Part of a small language model's weights: 13 layers, 241M tokens.
MLP neurons of a small language model. Each row is named by its layer, matrix (up: input weights) and neuron, and shows model dimensions 128-255. Each number is 128 + 24 x the weight over its row's rms, rounded and kept within 0 to 255. Numbers have three digits each.
A block is one neuron, or neurons of one layer that tend to fire together. After each block is what it responds to, as a language model described it from the Wikipedia text at the highest values.

L4.up29:148148095114109134088092106129135106096174098134129135126116133132119089091101133114118119116087138104124072108160114154122137129108156121130107122126124108148093163129161084125173106138175078119120136144102135107146095175155142154167132115118108114142155102115151122142151128156126138159126173155131131122105162084128114123146125144147156145118179100117149129088136139137136174161114
L4.up105:117148125139117134163152106160122137152105128143126070166111153119111148143119183133152136113152114128150138115129120109136088126104080135136131168134119147123151115087136128101148134124134090137157122130150185166098100124092122125097144148132129138139179115126119104135127102114168154179144117135075141155138111123096104129150120193090148129108113116144136138138131196135128111168128
L4.up542:164119145162117158139150132132103131108099176102154114134113165136142143120144128142129129141142134166120147135152096095163134144122128140100160121085071117100143130133167122131083132128130119096147194113130143115162130094120156133166095147130126110130148122109148097114146119119137138132101125172107137119127113177101119130133111133138160133081146055134113112136160116121133136164154
L4.up764:138144092161128147116130122158123098091111072139117105134125101117128109090099080108166165114136102137087084095127132104090146112118144164097120131124093089130146154150111110130113188132133098060146089169146145137152135133107092098124103165116106149154096154150087133128134100112159101158124124134135102177127160109114175121091109112178109145105146136130111156152133169147122139138115
Responds to: Short word-start fragments that begin a longer word, mostly " d" but also ind, re, occ, trans, as in d|ropped, ind|icted, re|united.

L9.up2:115136146096164134130153124074162119169125138172107134140107068128150081188169095134147116152146105116162128088093166147132105112149108123152149125129154114129151154117130130115150124111149095140130121133126096146124144098127112124176152094105147122134152082071092160111164140103104126129111155131108112089137109137118125108130128139083115131149187086100140105123137156133145143146114
L9.up50:148116123147124143151136159131136138118102173160160117188155109102089146094134122153143121103097095157143125106177103109104150136180162123099126175157096149123113087143132077108134126124141072086113123103161134127140123135137091112110132071103074128145135148107127100130118111160143120124137135119108108179107096145133119119098155109114109098131133129095136143158102133138146178121134
L9.up260:110123130175104125159150100157121165144144138131134130124113130162130163124151135169147097092153107098082102170150130103153093150125134094127087162134104122150139185130154098146158100124110140147083106117177135145131098129154160098124203114110098122116116175133131129131144103123164149121115158133118172108128096159173142123102125156152112129120092173110132095107144062120142105161138
L9.up352:146164119146117110166168071154121138142094151100162108097129116132150119129132193116104101156143129174149117158087169140165124120128159160108109123130104111124141078129160076178121124125154163142162129129148122142078159141114111118118088080123112102143141090108101090166123100155097104126160154091111121121170125119110166140153151107121104108092107167160116132129100140129121111183116
L9.up363:095135105092095133126151164144117143111138163132131102124156143141095108111117153155114122152127152094088087170110095136119133127109138118140109135087162065130128142135120173100139134140168157154145085128090156117128128105114135150135154097123104121103116072135106139148103120142105142135158157111076093120147092132134131135082109115133148150154152111159136121107121132159158151150115
L9.up369:162094094166137110142154167170119155153137147152153125148144156152107137168153170131173085127129093128129162116119152095162151090127157131151148160153132083122154123176092164094102138100148122141101132131046140125167101116125159125164128117116118090093097118109081125122186110114108141157130158095118142149108111132120110118091115116100119141099120133117097130153136151109134131149108
L9.up373:119107124149130139081105091108133162169116124161123092103138123112155127137149157131106140145111131127132092116115107103104137134119126105127161149131151123130146145126096159146147119098132121149188116134109134080087086162096142137087104158180123135155089112108064104126146122109146099146150112136076155136140071179134151102106116163186133097143129075110166104124143136100118167140134
L9.up440:124112153140144140159146124123170177108127110158111089157125110129106124116117170139155136166150118123130100100166113115138078131132138133211124134127145119099177145158116160100117139129147110160148175124103179124142166105100109115153124076138081173129115156136119128135139130132093151099116139100084137099091073145144142109123144150136111143128124134096123124122082153141123119101109
L9.up595:116082104108111142072156169148111184118136145138134113110135130113107095134075155111118128117109145100123111145082101121177142162117132124148160141115141129115166169143127139130075139126184125117117156127158150109133116102064114128188152116120133125099133071127090139150102125108153116140102135097085132136124141110130161108098139145153135120135172125124114127149086145139121114152113
L9.up694:132072130115141144135101095129127129128126111138114136113137146136117153133090147096148197107154114136109122127139129125088135104094127154170106113114168101137168101147131089146141126112160193127110145115123139088133114080113110113150109122137128164148135093119146136146120124093122136123103131144117140101116121142109121127131100170123138142139060131090145119118135124131143133141134
L9.up711:086141123086134109160186114107126148118133158161109120153130091143145136120092158110139126121140097118180109146101172123120164138125116155147178079140142126111070142115126116114125101109145129086136177136146108132070147104106145127140121149114110119122110105089133114132143137146178119130136111087108117092095144144129122138153084126114114162149176119152159141104111131129132113120159
L9.up792:143139157153180183125119117152148124124122149121122115124110084151095173163132122095150132112115136107107140160145141104098127092145115125182122123139099132169167111105163094066136127128119133104108158086149132156097095146133136076122114124087082119126102152101109127117174146123167148098128113156059169080124138161129104098151104126137152124149149123058131124131129110166154160133147
L9.up893:128138151130148163111128122127149121135143115127119123145124087176163116164131124148135136123137088158167122120143103121155124118134138144124098139146137104154118112135118098131090087112100117128157107126152177107095148122114129129156094085083111143128145079117134073111108141127134117093166136144130128134094114161090145160172114119144122092105131105156127096127088173102104176054118
L9.up909:127116110121152131114179108099134160086072151157138097098089117138139103159125143123188124080107080126113107119147131102144114119124144136120140135128164115119140148143113137103128101159174157149133161138098119097148141073109119089154114116139170137142137100107122136135131139134138106088099143100114136128149147125129157130110140157093111083113148123076102137176173135135222125128125
L9.up977:159166135128155146134160154102160163150087150144126071122095093170149138127103147093147125098106110144186126099123096155159112176158157111101159140127130113118153098097172143102122066127128126157143133099135127145125125137160124086079156116127118118155124129151121111135148099104142136110123101113127102136094119108099130135105116090149130128125153121069131117157137142119121102099104
L9.up989:144113108099134120151186107139097128129141138105172114089150103155097125171147129088141141146094118107098128142103116112119152126088138105151131142170119123121136124089116099128151142095155128138117135170130155141071129125102124120160155129096133109126149092127105148157119099101158108138097107100078131144120108144136157164153121131107131088110144089122138132143127116110140150113130
Responds to: A lone first-letter token, usually C, starting a word split into pieces, mostly surnames after a first name (Christian C-antwell, Paul C-ézanne), also c-annot.

L9.up113:134117094135126120154157163141096144113131120114101105134121136140129118151081151120116137145142109123129120146116096129127073163124107091140115133130132111122156137135143140141079146135135141136140131117129137118155119089090140102161147111125131076156117138117137135119098124142110167131143111083109088143152115177124129109131165121140139103080094142127123104112150151175115150122148
L9.up210:127146102163137105123112114141153130126121118091115143109172154174139128122118134144130138102067136100120114087084125139086132080129098139151100155150119115078076169148182136159127128131104157165131087090130126166116090152144164117152098135080085115088127094135133145156125134155135133119133085088157101107087129111115110142119167123109118119131105129145094127096107171145108090131107
L9.up285:146127109127116128173106101128143155116165085094145109171140155112172111091122159098127092075114111131127156158135101147121158129211120102151130151140161090093093173106155116135133162150099132148172131093105144167129106138106114128144093119096143104116093118147119139146109102170150155168134123097140120168148153132103198179129134109132118080120128136156116109101145126117138141136111
L9.up329:161151121107093167125118126117117164150173119112106175145135182153159160132094106161110150145137117084110111112160113133138128123148125100128114138114121129120192122138128137127114140099141128148102134172112109171130096168104132128130143117148097132126157113142121143133153127152116169120097138091132142155154092159108142120090099127144148096104149133089156118189150112118118105159100
L9.up353:160092116124081069171114136088118136155120144111154124128129107195157121104145152140110157111074145125077110147088142144131151144188132126115159145148154116138106179158142117074125126137115162136143108107142128139134087132094150100117119144126082149118103086133123116116089111128116130150139105096142171123115123117148128131187158129153092093121139160083142164150130166167167099116156
L9.up382:100169166096088096112134151144093147110112112114120076165113069116113143100128159117124132119094113158132121124154122110143141159147158100196095148121155124139124125102159139090101116097110139122135133166125165106130133135132144065193095132135098114139121134097108120132188118124131096117130158097125138129119125151129137149153163094116134156131171179122145098078124102176146074150173
L9.up415:105167132116108142148125138111117116166129140092123116117152096129157123131096135121127154168121098130137098139198127151132155118132121131125169162098135083172153107168154073112133137128080135136090078161147127100130090111070119099117182127162148135128143131140115157130169140142132141116130133105112141149150146138151127120146100141120117145128118120157102119133146156174151124148128
L9.up439:099121109148089135077098152137119109140150125143126094129094113085153101112103131141129092174144108173112105121135113101114146120160124121102112145125099138116128176131124159160123138130140092085128106132149157198108105116121144134155044117128112113130123115080119105147185127163086168123116169135093122138150086122157130176159145146118126103100114139101148139129119175126104131186186
L9.up552:147109094105139099161105143110138124151111194106148150127132105137104130093110129147070134088145118122147091157080142143116128122177136158142166130167130123131127108104154145134115140154130131137124138123107150166120137114121145113122126145147091119159140110122125173120124141107140145155117082053128112136142155148100132130183173133141159119137135151137165116121185088128125145138137
L9.up625:149118125152122161097121143159108123094104132142092097161136165114120129086102145091116139171087102152089102117146113184135101124099108124155092148096121100146155097127175137139113146156145076125127167133128179153150107095145129152112109154132123142091182113112113136125137129084170113130128138104127137059162134161100140126170132147127164150097115099131146115135094123123125143138102
L9.up759:109122198145081113106133163119157112162127132101125175140129098133160135138103098160080188116127140119135156120135155118156083124167137120167117146154109109131136117074165136157134181132134117153132096156117157107150139095116074118126110149127112125146094119107132134138138114164113152093135074108161126123125122165120142154125087096120119095093144141105143153171083089146148150083173
L9.up914:127121144175159156101097131158178159141129136101139130089131175157114132103119100087103139116095100154174134114140114134138121137157104105142128131115142143116116164135095112123142153148122092113146134128161136134156143140123105117132108152112096096123157116144087101142165123141137115163141138140139094113117151080127143111152121107109155092122129101073082145119117159110135143103152
L9.up916:100158101157103086127116161142092130160121161129131101160161132107129146142106145091116167139111131140143114129101122081111144117128116128145153105139111147135106133145129101131148065164157092183115180127165085111159132156131122076155126116117121113152149112130142157126120135145155183126115128123103139105134116150095115168134091138124161140103122154087126107147141148187073086138134
L9.up924:130107151138118117135154098126106182145111140136112118151120148125080132135124138184096082104152091145170127126119123157115107136143113115102109138173137155152126155147098142098141107131105140125128120139118149130126156163096165113138161145157090100072130146079153109165145160119164163157111114135126116167124121139130135112129103111113133141132091133100180138145120168131122088118123
L9.up925:140159101123137120102084142135078128107138146120117088169147113166111105120110195128090117157133102151121110120117128129144147123148133156088139156134088155114133097133105127126164167170115109120113149119119135074118135143168124085141091080097112142084095141115122136100141105134137155116141181134126109162125117144100128109141130129112148138096107135112123139118098167113109121105141
L9.up949:112147104094073114115073137127087106133113133142094158134155178124129119138132172117139148094117111112166117091123153177118161123156130147182121125094090116111135118126165147117132156125134143156127118129138134146119096116098155098136094145137161161170101121120091115146148107170100111157101135109073147141105117153097129166142146121130154153107173132155134128181143146151147137116151
Responds to: Short first pieces of split words, mostly "d"/"D" and also "w", "st", "cont", "red", as in d-igitally, D-irection, w-edge, st-acks.

L6.up597:100131130154113160125119111100138156136152116118072145149112161172081113096122147139131115103120131125091142076153131106123176167131105152144149156130122139135141180151107153088085154108103082113136142104110123138163171085158132120182115156116101156144138129088111108100142170101127131154124163111086128135130106181126167097134130121145129103117100153132135107112116122149099138137164
Responds to: A "d" or "D" that starts a word which continues in the next token, such as Density in population infoboxes, damage, débuts, dairy, Dominican.

L4.up303:113160117130150168104130139135144161155074117196157125150135112123102159136128133157135120113137114142095118169125147128085145096137114102097113130151122145141142135125154130134119143128133122130171141086125142108110101128146150125130156085086143107214156122149110042149102075114118148106140117103125097098111091170092111148115143123129085134101157135110113149141152154165115149168177
L4.up871:177157104157117122090174107183133128098124126182107098110107151125135138127095108161128147096106096124106114125127177120130146117136131128135148139118115131117146151116145109140130182114179098149151166148123146112121105139166107107121149157146106118169189112114126135143121139106117125121133136113113150090163138113141160135083131170105120138117107164128118139128079155116148140169127
L4.up900:133166175128127089106146151115128103147164145118139100133186114112142107137139126183127133105146138137119129166144133098103150145096135109144110108136113156141082099145151125157144159151106117119105166095141092124120068096091107185145131139097140131174115128159144096133103145119128118164129146127105106121070137134158137126105141149147083111166136125150134113156109138163123124106115
L4.up982:133146121125162114101159120166118121120111137122103152154117138116126147107140137149132127152104095127139115120107106139123139121131126108128138094097094125141094110114134150117091064134161058116138144149157137105147151132129127074110120131119106112111154125165102135144147091120157126125143121144143082167129125117153186149093137170107100116125084148095110184143138102158079170211093
Responds to: Forms of have (has, had, have) right after a subject noun phrase, starting the verb, e.g. economists have challenged, they had reunited; also word-initial "c".

L6.up337:120066137146129100119126119189111141136117132108163129126126106130131079138099151127144107166112162179144086128123094108128112122097070127140115126073138133132135132164144156108129128122112134118104119162095162159119133141076155149138124074112150109149134135106116081144110082124112154111154131101114186143099094101161091087117104133123114125116117093122116150143136146129130111175147
Responds to: The first word-piece of a person's surname or name, usually right after a first name or title, such as Cl in Bill Clinton, St in Robert Stroud, Ch in Bobby Charlton.